python train.py --n_layer=8 --d_model=384 --n_head=12 --n_kv_head=12 --head_dim=32 --d_mlp=1536 --vocab_size=2048 --activation="squared_relu" --norm="rmsnorm" --norm_place="pre" --norm_eps=1e-05 --positions="rope" --rope_base=2530.0 --rope_fraction=1.0 --qk_norm=true --attn_scale=0.385 --bias="none" --tie_embeddings=false --parallel_block=false --extras=["capped logits"] --init="normal" --init_std_qkv=0.0174 --init_std_o=0.0 --init_std_up=0.0174 --init_std_down=0.0 --optimizer="adamw" --lr=0.00128 --lr_mult_up=0.851 --beta1=0.95 --beta2=0.99 --lr_head=0.00321 --warmup_steps=289 --schedule="wsd" --decay_fraction=0.895 --decay_shape="linear" --final_lr_fraction=0.0 --batch_tokens=[16384, 32768, 65536] --seq_len=256 --doc_mask=true --train_tokens=229300000 --steps=6645 --dataset="wikipedia_en"
MLP neurons of a small language model. Each row is named by its layer, matrix (up: input weights; down: output weights) and neuron, and shows model dimensions 256-351. Each number is 128 + 32 x the weight over its row's rms, rounded and kept within 0 to 255. Numbers have three digits each.
After each neuron's rows, "fires after" lists the tokens most often just before its 100 highest values on Wikipedia text that the model never trained on.

L5.up1143:081162107151141173115097114139137097094085137125139118140144101147176154127132142124114181157097099096106122123153082116114101169117147142121136117138058098090131152149153150051170131104115177105110076161069182105066126095136152138139117151125119123124123114111177142119175087116150201159
L5.down1143:181124106107116127137131127136112189169171096059124087098139120147110100106129117105127122111176128125118109163133093129079174160073106134199172163133178181113115057143104138131122118147095103109122182074119133087095097153115110135105135106054114077073131146184084173184191118078121138091
fires after: " |", "-", "|", " ("

L5.up541:146068124147141104120095139155174079209110097117121116206097113179141141135165104100133204107067087138165138146139141153144044123105148151094190127116151157114153095131162103111124097136085152163156144136130108145113134143229184135152083160102150121112129109107139183141088096159199133113
L5.down541:162140109154144164123120118132104198146159167121102110141079118174154120105176116151148179175156132146187070123097148143107158141135178129097148129112173135080103164117125141087143033177155155109107147166125125143138134117079064143077098092203138121099140159086121106177133123103061102151
fires after: " F", "p", " comp", "br", " re", " sp"

L5.up1267:145099115117154122175144111132182035176085095255167133091108171152125124138106126159096178085061121109062121150154134116168103106094066143113151143159182108134117089133067136085100132106161119088088115173144126086127096163156091101132152168080141107113127136137097112139137123108094119153
L5.down1267:119191142110134141161139115069113125127078124081141139130175069137083091138148148108129120099141132109117139157156108148162101082090135140119090143198100154091102071081168155116137082101124083089120172098130112159133090170109173064119157124102149129118170101180114139114114138164116120090
fires after: "s", " K", " S", ",", "S"

L5.up1501:155098121147141095106114143158116137187096168160175110120103143151127186105171115129118154089124126130171141085139173135145098098156147160116147202183143159117144136154142090094119172121103176095140148127075106132094157086111174155117097153120117122090160160140108164164145119166099139155
L5.down1501:115166159147116142157149089106114109099152131121128130134108147087197133111089057074058178157142097085122112134138112105115120139111150154084192124138173121153099156130128174155132136164139168146116095171129132135145096087155101118150063114119078140113168116071134168130148124089143168143
fires after: " C", "p", " P", " V", " F", "w"

L5.up460:103163127132090111148146117149152117126151132155119167135136073127099089185124137094103139124101106065088122170155125136163102131073137118119156132188133109116180085160096127056121148118093161068160135137104090094138054169130109174144078150110083125136141072177138116148119122115141144144
L5.down460:077159151077148145123118104121095184144114176130167158105127155130083101115064172137136121178117140053077128198121052111126115105118170127152141104189128134133134113080173110175141068134125117140146196137088146125115097151166130111121127126121091203147089169114127108145133152151137107077
fires after: "s", " S"

L5.up1517:091158120127111191186115150140192122117137085130121089169129078135113148128103105100109165132078172103080116127122112123101096073107126153157138184137043114094143101117145159139171163093148126136117090085134105142093110165118084138205135140165152139069126071162158171153128123146081168118
L5.down1517:179111146157097137123117167093126120110145148108095126102081158111148154121144113108140185149142181147085114071072140132157117149116165161139153111117109098186067182138121148129106166166117107107157206164167064154142117070109110115124195101140167141114086150089139136121089101059207204125
fires after: ".", "\n", " |", " \"", " (", "-"

L5.up376:104164116185121116144056150151128123154098122138146170123155153154106167097150133110128167070092132117077132105227106135108093098098176118112102159074127107100127124107127152118081072128147137099133151166152180152054171139111134127165155139109087132086188134146114118104163102089139112134
L5.down376:136131126140121113080101141132121171089144100104092161141124090134178107179159131154157112105192119126138100179034178108138180127138101126116137087146079141127134141102129116153175079122150187160150095183124082110134132112074141139075131125170161106136121114144102118109087076098123125173
fires after: " w", " W", "-", "w", " b"

L5.up388:101129106168143156108119132173150125134088160160155181094111061131072115104060158151141207122090129108162116159171133104188084108157133153088172166161129056078139100119060157115099150140114128159070159122104124173125123117120143129142142148128126124118151115194081162175116151116167152118
L5.down388:074146087129142122120126097170180163088142088165098109146101148107166054158139103093094146165105144111119064102129162143148150152155097172090114150134118060114136099162106143187147106134190158165153142154188106083099116172164190115120150101128110133067169143149044138164110104161118064064
fires after: " st", " C", "c", " S", " St", "t"

L5.up1273:068135137105119164150088128143153072128144141117135093188150101150144154128069142103050125159128139131074128126106067152102122153142090144164161135164054109145084121103148113107127175081107162095150137160095083139116130128138125084151113122117149129159127111111140118116128108129061185182
L5.down1273:095119138144127096180123146185111139117161170140138129130125117101118175086148089163135155127141126107072119147083141114179139117163135139156129169130100088127105101105196067139132141150161066145165106105099159140155159134090121097170094103111077130169084074087188123100133098135112163132
fires after: "-", "|", " a", "---|---|---|---|", " All"

L5.up632:123138123084098127132172153167180119199122166134142102171084110147134115145103143145128113101147179132115122178131134103182093128104130134037114189151172134149055104109123128088194129155145199118190148106165109150080148109101150153110063114147167063062173113179068166126135112207188149172
L5.down632:129163118155133136128131159139094111123164108109137132140062094144125166103137121120136189161092098086168150103135148100141117158122135118122115094119091135128103174113170099113128074158121127119103141110184081085120108085108108148178153041192138136195174043127117129118086170162149172122
fires after: " re", " ", " Re", " Ba"

L5.up764:139123098129169157130097129161133091115087150161162095081087147121202148108096118167136161109074090123136083087105105089100114114176156114137121097110073091106129115174060170119162179068145169104120119188058167130151074077151211086136114110106134125056142110119145125165154115165131158129
L5.down764:100126185125107137068147136159134112153097078033116156087144137107105142085114153084127144147085148111097168193111097107121134090169104148123086183122079150090124120096080132092117064099146129153106173094104057159121100162164062097131111146112138142174140076194140126167156146092119128147
fires after: "\n", " |", ".", "|", "A", " K"

L5.up1333:129134121134151135133179099154150138115124131146156030103190135143141140132094115101112130102096137130123082084179049134141123133163089164126179123123132116135132083181146119105108144132177110075085142143131161116113162165122155141129129114093153159066101136158090055153105140149047138138
L5.down1333:201096123162115165106102171137191110072151108107155102103121156095104133109114167146080163122150200116099078154133118149126107112110152114087096110076153123159123092125101102106146161162168131148172163101173077121125175156098125177099129107168137115139132113126125126089222155158131113119
fires after: " S", "S", " K", " M", "s", " J"

L5.up605:148121114074142114143119107128166112146104147189137162142112131152119167062142154146138192129103133115101138154201132119163111067110150094143143199140102095129170081088164118088132144063162211133092162099143087153093143121140128164187124195161141126104167111141114172146145101144149159169
L5.down605:078129206181166149117157118150157123113106139162091132106131099136129070163137094105152101127084071190120116136108163132130121129103126130175187127112181177140141128160146158135111130158100061104152156153135108176118100132134151078072102122083074106156102140134154086134160138129139094166
fires after: " ", "re", "/", " st"

L5.up421:123202156118171114213165089187136145128080099139141151085142102175095121129142174124128156103141153134136109144154194184153130150139145109136064141162161144125145146133138137080121152126174172092098070111121161176143086126148121126164078188193102120111150106167096152135083094181151142183
L5.down421:096123189098145141101089144174165082088091153194085117154084137117158125120172116081122193165121099192121157068133197121130125107140117134103106171150108110117154127087065143133162157161068175149188178181141139172126171102151125118092185156156088071123083130200117089096162130048121086104
fires after: " ", "s", "t"

L5.up826:085110124133144148191056205148230106146119096107122123134120135147156146113105134099076164112115087080056106144086065085129144143116084182161172134166034145136144126151113109096104153119119161124113079157090114108104099147079096100139153122116173139086163093161121184102165101086091204155
L5.down826:115146107091078103125106114144124098087120209193167109146142142131099081128157085086164084081125145123116106104143135153133164101170121137155141116121160097109095109145131159179068160133146131127117111115115163132118091188116143125111105119165128131154126120126149120124108135126138166103
fires after: "-", "|", "\n", "---|---|---|---|", " 19"

L5.up32:143131096095147147106193144178174100154126108138205099139158113132061202150070131066081161131132120105130122146183156158144160125120117083021144162131121126154097117112064054090108129118154135157131110104068156092070127089155107115160113185126175128152099130173167166134144148164163125145
L5.down32:177104108155186137122123114130093137122198112130123061124069119090111151127130170141065112144182121157185113157150115111119170136098188122129102088179166147076139191138121197093124145120122112132155080129201135109113134120108143167088143155149092108113106157138129122143070106137189182158
fires after: " re", " Re", " di", " E", " in", "re"

L5.up1198:082161077066143227097050175151141100099064123126176099133131088127115136116133128120086162113095206111141102156164098132115127146165123158144197129147086111111146112126062158121151173109097109130090098142064167123106097149160177138171110095153189124129125134199125137201157126177113201133
L5.down1198:136141086129116120105126150159132140117183128144116087085136119142095123104133124102157119178137162116104121150123125091103134089152108126130116137146088116141101172147139098161064071150156113130084099059083134176160129126132160100122177172168157083081143097168141093145179172079082173151
fires after: " |", " ", "und", ";", "al", " App"

L5.up1382:120133187186148143145078167166225138132084147118093164128081145116067124102116113127139103137074165119159067157104129166107134137094102146091135181164167122132142096111058137093105126096110137099131182165115143175066138082156146126115056184113118122134091191147098105188097076138153099190
L5.down1382:104112156158137133097135124213148149088116132177207184136130117137138123121100151139150191134148112159102158141114168081126094059132124185141099110110137114144112141147072171105075153168147064135081135154066099111129130071076131149144106140130124199173113055119134109180190108158054163118
fires after: " d", "%", " c", "c", " D"

L5.up528:143105141184127118161142131163105070116054125185106198110095070198098135168086159126159140153116102124091117143121064122127152124085145111162102133144129134072127112189133094070097203145094108098118103161148131104116105176140097123096125096181077123117139101152039084190147129100077119151
L5.down528:117150152124116106106144148114107161074111127142116140115135127088131180104186177148197192099125147103110125125182151076111155134135158118092079181100176146100139118157159103086154158075165110083157121187159128156153154128044139160162194152147163129144123054149115114093104147117220124130
fires after: "s", " S", "n", "S", "ur"

L5.up609:148131127131120114119111141173132090113076100159142079130137127164158114138139082136111108129067165149127134072095060093198142124200103178114114106130091162219143122161177128058104223118192101133103129146148081143118154163124135104144095164073175136140106152125077140146176084149040131126
L5.down609:152078158144132160142133139043172132195146088107130210092110167113192134100138120151091147125106134114118155132143135178089096145145101091095127089073154151068127144117093070147061126173161125078109096148172118096180140114104120182145161133114109051114202094113073083089117109142133149151
fires after: " S", "S", " M", " K"

L5.up126:138134137119085132121147151137154126146131152148114180118151122147167101111105167099069151094131171074130140163194091122158107182146075162151118117187124126110121118157098119081133135056111229062142157113132100086085060172141086170194096127106132106125114110200060079112127157073156162170
L5.down126:108122206110229202132137123084145173118132134117163096185109145123090187094109171156121105110098082152141084098111121076118112093130172123116117127080098160095098129107199122141137170157081110152117172066103104179196102144107158098090079124158130156070105096097145111124135131135114115131
fires after: "s", " S", "S"

L5.up1065:140118094118137063096113104148163155099144124173133096170099080146126140163123134111132124157113124146107105131120136158146126127126141113128142112129074112105169088123100137089087189111089172087135117134094126144089064133084180126118046085117179120121134109145127118151091085133140156211
L5.down1065:114106145097136147117101166084138120101120160130093139058171139089138164104139148136094157107092142141102053117095181186116147083143093155102145176089104139143182068140150200121156070161118152176103159112095096136045073133167116107163165133127158123143104090129112085072132176127153120092
fires after: ".", "le", "n", " E", "li", "\n"

L5.up856:089122087145142123141128115149130131154135185140129070149112118132137124162088148112132123090052181094148103135129107165158095154170109161104078172087171126102142113104109119140154094135094116083193146146083078105079134094126151145117064137114126075067116129158121093121145141165126153228
L5.down856:125144102156128095145145112127111062141144129079115150126169130160086136182135083148117148158112127127136107139106166136050137120128153074134146118137123130152113105154180097061108150178073092084097159109151124148126143162168096162109097088125155131131119124131103085099212166086113126128
fires after: " re", " Re", "l", " Jo", " Al"

L5.up1439:075135154109162130115087119133189180182137088180125150108137133153178150151081087149114181119144133142078127107127126111110106098090142155155162164095084124128156061092157174162142153128087134143149132159166129152118093126103154204149159140099101118104133098190115123137164078154109128129
L5.down1439:142085182101162131159098185105155163149135102080112117175156164141102124175209082120154147099151158117088094078132134136133088111127121126145071107117151107096125120108144124154148138152109078146172089116128140099135158088124115150110197125083115049142058097088122124098113086095101149102
fires after: "\n", ".", " \"", " W", "her"

L5.up628:126102122142088140120110142143129123188097138153200092169115105144162177100105128084078140101091120126111147128165085087163083121128137161131219160145118124134092079109113096080121143056129173099151093078138081204110140114110146152157146112117122095084097070148037118147089153135087125112
L5.down628:167062131097135111081129114064112087165126124050090095131148150168120049175062113142086137112118153110145165127160130109124139167081132203137134111182125203070108102163154131100130139123110136118133115114144110068143114109102145191118146199128118125118101103099142139086149119076183127088
fires after: " 19", " (19", " 18", " (18"

L5.up333:105154090091140134126170194183170165183143115102146079158115072080108108154081113083091131085161117156093149089126110149161155106092118120070167166153092165129146111142149101147102175167109173142134141103153129172075136103137154103153087097130153124082092139151163127175145109154189176123
L5.down333:116111065154135118157138113123131116166114188211106152150126073133111136041163105117146121131135148179183097164142085150080172100166152172089127151068105121151050120130160146115133100175202103114145163110106151096109101098071137119144178160185167102136122096168145110121111164175140063113
fires after: "-", "op", " re", " ma", "p", "com"

L5.up1138:115132165149072123178095108165094044175122126128139083148128128139139117160168141144143155155062145114053106109172096114213120107115146127125158123176108155158105130163165131112124194109156141140082145143099104194065111079154117112167111112141125101106114137110085116124134088117163111142
L5.down1138:123129126235091150089136121097121076125103107107139151164152137128119154108107111158180108073139104128129143153162158140167077101229125158132058183098141115194078173133087164112130142192180095096107071153080121140148142076093109129043111102135110134207086107194169171170167072119100137153
fires after: "\n"

L5.up1233:098133153139113099101148153167132084171143111127116156126141117183159175157130081137123117147105109154153087126173065131178118139104117119139159125171139152198126073167106097089151163071131166120113172134070110159095137117120129149136106094128091105061100049159115141158095142141192109156
L5.down1233:124071113173065116128075156103129069092161073112141114174157125124116124127128134188154117128181125115105184143104134143132058112149153149105103184074089127153093131142090144083128119176094180140140096146142097113125152134107060107120124101186048115222094143161192158114152121089101129082
fires after: "\n"

L5.up1525:145151135128127122166084117165118096129056079121203101135129094143135168088124127165131131096122087148155138112130116124134094113126082152142163114159093119195092061180128118147133115118114136147186064131077083102039091150133100142141083117147154147130142083116137206184146108120129132114
L5.down1525:104110089116180080148113102132122103069144165163102152089104164079085138061165112125122131106130120154112147125050126136179167147140121154132114090149154096148078124083178097059109138159160123082152116142148115133154119103108107129171173165150152208138135105165128089113122085123071110114
fires after: "\n", "|", "-"

L5.up912:107191116130139146162092093151192134130136101193160094104074158129168152166105099135136178172131111120135064071203131145216082095102104116130162169104080090123106148106070188093166136090114159155097105099122146157126142056086126131153136190172176129136081141212153202171175116145171147145
L5.down912:169063154106155175110165095081105154125125138140101104159078161118111122133157105175085100139195156138134111117149105082111138170092123143171154116136170155145072110142081090129129137082167155117190125072160074144163116116154120173141161049160158079120116162089103172085073178137125120112
fires after: " E", " con", " Re"

L5.up1392:105101149173096160166102163140074125138068129183132042139070031156156076143160129129145149113095098124118102131150102088199077073133081106112133122181103103105145099141128116047102135111155160137123116113181114182116139123074108151182122138142151143148127129139120098118135101128095147133
L5.down1392:155143078169107159135108116127092115091125150138145170142074098149139102097135096166187116091170080149157121078170135107169092039137139137169082179087139110137093073184122198150156198123155079064110044136143083119171111104143113154088178125161077152148116128149191159151106080150145165145
fires after: "\n"

L5.up938:130204130149133120149159103154116131125162195101103155148149068129150197094121183115126136200120149189143087087141111160121125134162142126110160158141104133153049148102130067171153172110164147106126114121104126157123131079089153138107129137168127077084160085218145148188126152157158110176
L5.down938:121129145072124155105119131168153090111092198144059132125117144163154138148158110109125155146070097155112106134095107156161154141213102151131130187121141104136162186069114119153145153124142089179142043159089103156126131141153082048096185112138139049098089122176139089151129181114097085151
fires after: " E", "E", " \"", " I", " Di"

L5.up1157:081107171124140059144160129157147142153089115167099147136152074188143165107125158123097092168115154158121130095126108106150155137193154132145181109188153098186144122181123116071161125107168103094082111171132137157122159103079184154163094098114133083074125100140056091144118164150092142114
L5.down1157:096120101141100110134119077149129131121080136195068166091112137127164195052139122179108120092108162129199161117124110120125089162139129132115121137106096061130140131123117102118185118115155100186215127163101161109115121113091101107129108132159003112158140148160142117104160157126107146122
fires after: "S", ".", "E", "s", "T", "al"

L5.up554:131096116105121198102128182196107154100110225103190107104133103131144220069143114083064086160144101111184078114155099119107083131176131136117175084135109135187101110138171114109057156119113155100108128110105111109106134137145150192136118138118168109154128109146103154161125132113108125125
L5.down554:176068122121119116174078150089153168069173129099180077154088150153121112114121142139113093164167178119108105121150108097111117099141134110141132113179135117127141041122143135070143131114135187070191094108164124080138150153135097176201107144146121133135103123068155166130125094077160090171
fires after: "°", " 19", "y", " 18", " f"

L5.up418:122127130197129108147087200144171085171101141255099110147155124104083160125148182138083137095050178149137083145103103122148064160133128084095166166106099092126152095157100134138170180097093119134188077134076158155145077116144151135155083127113131158076135075151168114162130113130114149154
L5.down418:121056150097154138102144124144127100140160070123140118122093141141058141148073109124131178132112184074149135098159076071111175153100119131112097073143140132151118210092120104154102125131133158177148166161099152149148132122118132131163147131104149119131166106126131119182203099041156088164
fires after: " |", ",", ".", "-", " ("

L5.up1476:114135108116155128125128110150172089155170170114151130051153087121141104192128171126089126145123153153131126088102105144104170115160092219143124135177095108130115119145127053033139066083108146137142074154110086105144146151151134099164164137120126163150147137132104101122102131106108144181
L5.down1476:121101138150143100114093118133125134126111125154135131166152160133133113094147085058149192137125145131145058169164169045139084143166106122144100144173118147207185102108082175140116138168131198098134153131118098140137182104211133146085127145096120115147139113140117076173114120112130094087
fires after: " as", " in", " At", " ex", "s", "t"

L5.up52:098176114134150155131111167168177071170063093154112099160193137146133101145124130102053117114116129109103086090103111123147103124118133098139166137154064068143137154137130154116135196114158140123082064123089130168113100101181174101163138121170158115163094135198101143136166110145124169090
L5.down52:183142064137105137086137120092140106101095127100134146076035171111120162111119165173118091158142085204132162113130106168153124137152144122125183129138112078212124165111148082138117072129121128180240149118169145115158162139138110120076132185127177158116114128107136075096076095149122134096
fires after: " |", " App", "s", " at"

L5.up1377:099111051202092211138099115162130097143142108172115116155114122152097129136119092098078118087123142097137131156102075121137102135135105155174087125155109018109112129137142110096121090112115088156105130102117177097103100167172096150131157117079098127138121087130087106126122150136143140178
L5.down1377:093119126099123118176178141130148184136110129137171166138165136135165139093137099081134114130158130159119188136059112148076111045075140113108163146088123148254103103100121140139082147173102136120128199138091121143123138117105153142093108140120140178066059131086112088121131164101154138140
fires after: "s", "t", "c", "th", "ut", " S"

L5.up721:160131112172061103112108195154160075137122147140186091179138082134157173097124143138138117138061146137102119088133130123131096085124110124094131176153107148125099144191117126143115123119047123096181091144087071118080083117105133107170046115176142121179193069127142145148126164149181130160
L5.down721:136081155103122071158136084161191134108091113170169124134164145122083130051162063164124142088160124107176192084065110102131146156108154116141140128191148104158160125124116110081094127112186152097162148124095158103105156103110079164118120105146089085154144103135083120151108107110170106142
fires after: " (", "-", "\n", "===="

L5.up144:146087094124142161154188115158135114098133106148121130070094103188147120132150121110104120199138123141121103100088151123169107149166098098160158153146028130148118091150142097075122172102128132135125135103079123089101104127147158182158183119186170122157191113158144129142128142131075138165
L5.down144:097064108152107143088137109100101103108096115145109109116217131146097096140087136100119157097105139089137174155171090197146130114117101120148109088106138094123121074161094139130183114149111165094168117113126160085083140157048087150092106090182133097069082142106139127129142101136165096130
fires after: "\n", " On", " in", " to", "On"

L5.up1436:113138162147141176110034172147190114120116155124124084137167143168142119184095088104087123121101138113122077063080133108097095153096100206126146081150118152101128166124095134068128188110137172108074117140087148146051109087122163128079148121072155125069170123140132105113143097101107170173
L5.down1436:114196114114067082142122055188082124086114157173116142123144131110123128148143056128157151069116144121094137145176100124205186168157149141094136153111134143123075086129173120125177134145179118119116101088143099105097093182083141067122130129132116132174124089119197111115049102126151189110
fires after: "-", " N", "|", " R", "---|---|---|---|", " All"

L5.up342:151142161114084162159121174157172106107126118187169146147108134126188168084165171159057173131084100131052076116186167119148117088182143156175121152098113092147176086084163141120174129120086191138093162131167104110084129109123180168167079170182163091134127138251116149151162126144161120129
L5.down342:110133173128134167110102101131171140133135090162070115084123120137134090175109164060171144073155097138129118147162197144118179055093131196126108093114142144134117132052164110147152182156102128186093147130149144129116165099124175104087117090218089170101059120120080088114097161105132113153
fires after: " ", " f", "y", "-", "/", "ard"

L5.up542:083120054099118175120097152141132134158160170154139148140111086138181187109191182111103034193124092224124138136114124109098119109115155143148106106141047049134135142147158098150159154161170105193155092137106126097125096116118097154147150106088200095161187102102127145116158129117134221171
L5.down542:140159095103188190098102147138099136185132136165088112140145103169089082173092097127138114083101120084147158095130113163149142146189140178155114174136179155119067127105078103190070141125095110112108126151097141117091151152141137131096181146089181144057151132125127068083136128145080169114
fires after: "e", " I", "la", "E", "ce", "di"

L5.up1206:111158093120134111137141174176157051120118136116137107099120102129162108119124169132131130113113135130107102114148171077115106111166058118138124109108050135107079122137105082074139170080155153121141094143088119109099071096190119134138069120164181141117126151112121120167130100138190155165
L5.down1206:145165124140094182060099099136166132087087095128203177100199160115091103100134098122104120027110104117155130188127153147088088117144104196115114114167178099109108114094123136124146130138161122132099113128140169138093146165101094162116092051109159100162114137146202128132141106085174136119
fires after: "\n", "M", " season", " gr"

L5.up1512:100137151138122159104069111155183138107117118130105131087133046148103081153111178086091123110124108107154066141139107132134152125132054142147189136172128116099165134187102120108100132084121149138061049108115108161143090146147110140176141131166133138143100069152100133183173104118094126127
L5.down1512:085189137080164127117194102149181130110110110121093139125141067088105145080183159105125130113109121122118155120097142153104060116156081114087104121119120159144149166080141081128140128078112180143187148147141200142119165075101135065095122155099134132126126161155146142129153091093132132127
fires after: "s", " as", " of", " ex", "S", " S"

L5.up1431:148115085203088159162135118162149099142129151152152158151097126123104150150132124152122126166116140137143160179143114152087102096188169157147134120106118092102150097093135131144095152083125117146143112104140162166123188140131157133103160174139104111075160069213135117101139115134098128217
L5.down1431:093097187082146109088124150180170126150149145153130154130091122117156108193212124191139174154120068109108091143088116163111143087100167149077105169190114072097083115119108102196115118095152162166182072156152151164156140092100175137108156116160116101068116167120161161133141137115104081153
fires after: " st", " d", "st", " St", " w"

L5.up1459:121135123130137167156118118165170102100127116179139099113129130168165100158133119107172137174129121138161107072131097139173133127142067122138132150156108103145102107180159041108124151095137166131094062206116087167150107090151125154121129112180165095117141114129025141169105100113157116140
L5.down1459:121148135255071127104086115075137126065173091135139156131183114128136091103119068129162149099159100143159178127133119162073109119187061159122096144095103113132074132149082128099149109140148136126143081143159078117126135130067083137074135098155144128204107129169128149167122067092122164138
fires after: "\n"

L5.up1006:087163125131074133233116110165196121113148128126104113161167118132108127166167112142110165140062101142070111108091117111112097059089127114124149156099076137130086150182142098105119140067151151128154067121108106191121136145067153127132119089141097129119096108146141108150098109123152127166
L5.down1006:125145148118102145146043120143156103072151118162163111140203131138165136125143090167113132083076127106119144158129141139164159078245133117135132197099115123125067153156104128132101086161115145147148124110075118121151092114116116144101093106137123134162078133214215144150096148087092202093
fires after: "\n", "ed", " released", " re"

L5.up759:105151134122152147179113122156128120135092164140071134134181151144115172128135144159143113122074165083117076167093091091140127134103151141123115172151109133103159152084142152124140129146107114082139161143091165116071064096174139091114098160119103107123196142115159114143163140138133175133
L5.down759:099134121123073129106152111128151140175140074086118167095132111108145155165166155112086120116075143111091169130140131109057120169089097155165116109086147174063134118120165081119091152069119092139126116094141104126075141175168103136117138125101149132143124147124149151112141184055145091122
fires after: "-", " N", "N", "s", "/", " |"

L5.up272:123186080099174086162164162163120098107084132123069113176128089165131156134099105135127118164095113168135100126144121156193113106116137116120122112119059163154117100167105094054110185134138147161097131115116160099054113123106163138158150098202159161134124108116153173128139160113147191160
L5.down272:123070115131173155130128099099173097131103144142084094118149153121123062075137184093098115144171116103109161173097078142090158095142153111054099118184199140154136078162119145145164096134124173095197090137112112151096139173116110114091113100131082154143080120134171104102089132121153104103
fires after: " E", ".", " On", "A", "On", " U"

L5.up386:146140115128103128194096096150111108162130174167129142118071123141142049145161137093111145126103139095093063120143121173138085093184126186130081153156146129121114098125085142132132140134104144089140149162129158161087181112153156107120117126148137164143152070169059103176150097162153096152
L5.down386:112147126150171139097040124131141137094104087161140123106099156086157146112117137115093148119148138147104155135126144067179063150097185160144108061070102158176160095205137115075130161136128080158165128080166161130155134086097080107144078104070082130133113181059173165184115090138174140104
fires after: " d", "d", " D", " S", "t", "l"

L5.up1354:111136134129157117151089108150116079151090091179109108179179135187151140095102087099125121160118168147115120130137116113209115099107083132105088192096114135143159157152104146152188181088115162136064151140122095131092117138097115100135086137208165109098098142101138130151084119160151131147
L5.down1354:149157063161151140165161085162120136085131157135132141051028085046139095123116095210136119099125136168063099075084123187154101148172142163158120153161120119123100095098129136179109161117145115142155104086065130144183105119116157161144099131137127184185105131126130141121091140163101115134
fires after: " |", "\n", " –"

L5.up1211:083104114110143164122104166150220088159088087129091046148154123139129159143095124098076176086078103109063030069090122078117072152137111122183157130140084097172131082158113118058164195100127125105149063122133144125144090134113136073180124120169125093120111048141125175178132107129095203139
L5.down1211:176198130068083127123163115070158127146137136073092190087120152097135191125163146110154119090090102182129124162092108145136153131146149080110124130141102167124101150157160116100140147086096166171171173149107058114115106101147080073076115157184135138137078174118142169108086067076144147133
fires after: " |", "\n", ".", "|"

L5.up1144:172117150109117106136112126162163137101129126122202097094142160131114171113131142106157136146147126110149112107230147149120106076179094162078081174187101124158155119096107128096093141135111141086114121116058092132109118071092183166152079125134149114174168155196129150135100151158134140145
L5.down1144:111099102118127084073140107094117168088164113143134131101122069146166083142180104152128148209194101107151152155120114144119148114120060129139153125132126113116158162138095142131172159167138112139165156057119157145153143165140120130126130108095123163107168098081064104128172092091190104127
fires after: " re", " Re", " c", "ri", " "

L5.up1060:118141134213055120123189139168124109160059149145116158096101104185069164122134153132096121175106098141145147099176099108157122107124122131083109129134142088152137126106162124135107106135106070135102159125156073140156178082164098142121112167121132165158117110143095123146120103123124118094
L5.down1060:037099108129140157163102091164123138096170139085092122136119130124152109143146089151108151106127172110077199155110121146111136161145102193125090125129146135124083131159102153109095158175131161108087119149159088135148052102148136097058136172137086130115126092177213137129177062124079146104
fires after: "c", " C", "p", " c", " S", "s"

L5.up1197:128177147096151122115101211144196163174111108123214072149180123171134129156123150115145135123081114119115126092145115083097088082125089162111194163168064126132128109177097141075094165106117168138118094112130121124109135097089118104168085135087131175084080077152176138118090137108105164129
L5.down1197:124144075130130103123167130124174158155106155100136110115134097119161109108104169148094060053107156106163133121109146127187118182172121154141155097137080142083142082128167110132169109065147137101103116070101112124091111104159117165185186154092125058163183159163184130050163149149134146070
fires after: "|", "\n", " 19", "-", " |"

L5.up1444:083176118133127127127121116143173126148099089133132112097230131108162119118133106110107131190069176135146113099138153110220099074148120137147115148144125143074140101166107148036126117140106149055113125090161070132123099166114149093146120121156182120112161108161120097127068147148147138129
L5.down1444:125101103181114169138105124072115110151109152097128205132131126161137103047125155134189135122088161086080081168120143097084114108144169184175096103112107163181119176136165147154099094108139144105118108160142104112157123110134140167103190107151091112161094143087118077120134115152169132050
fires after: "\n", " \"", " (", "=="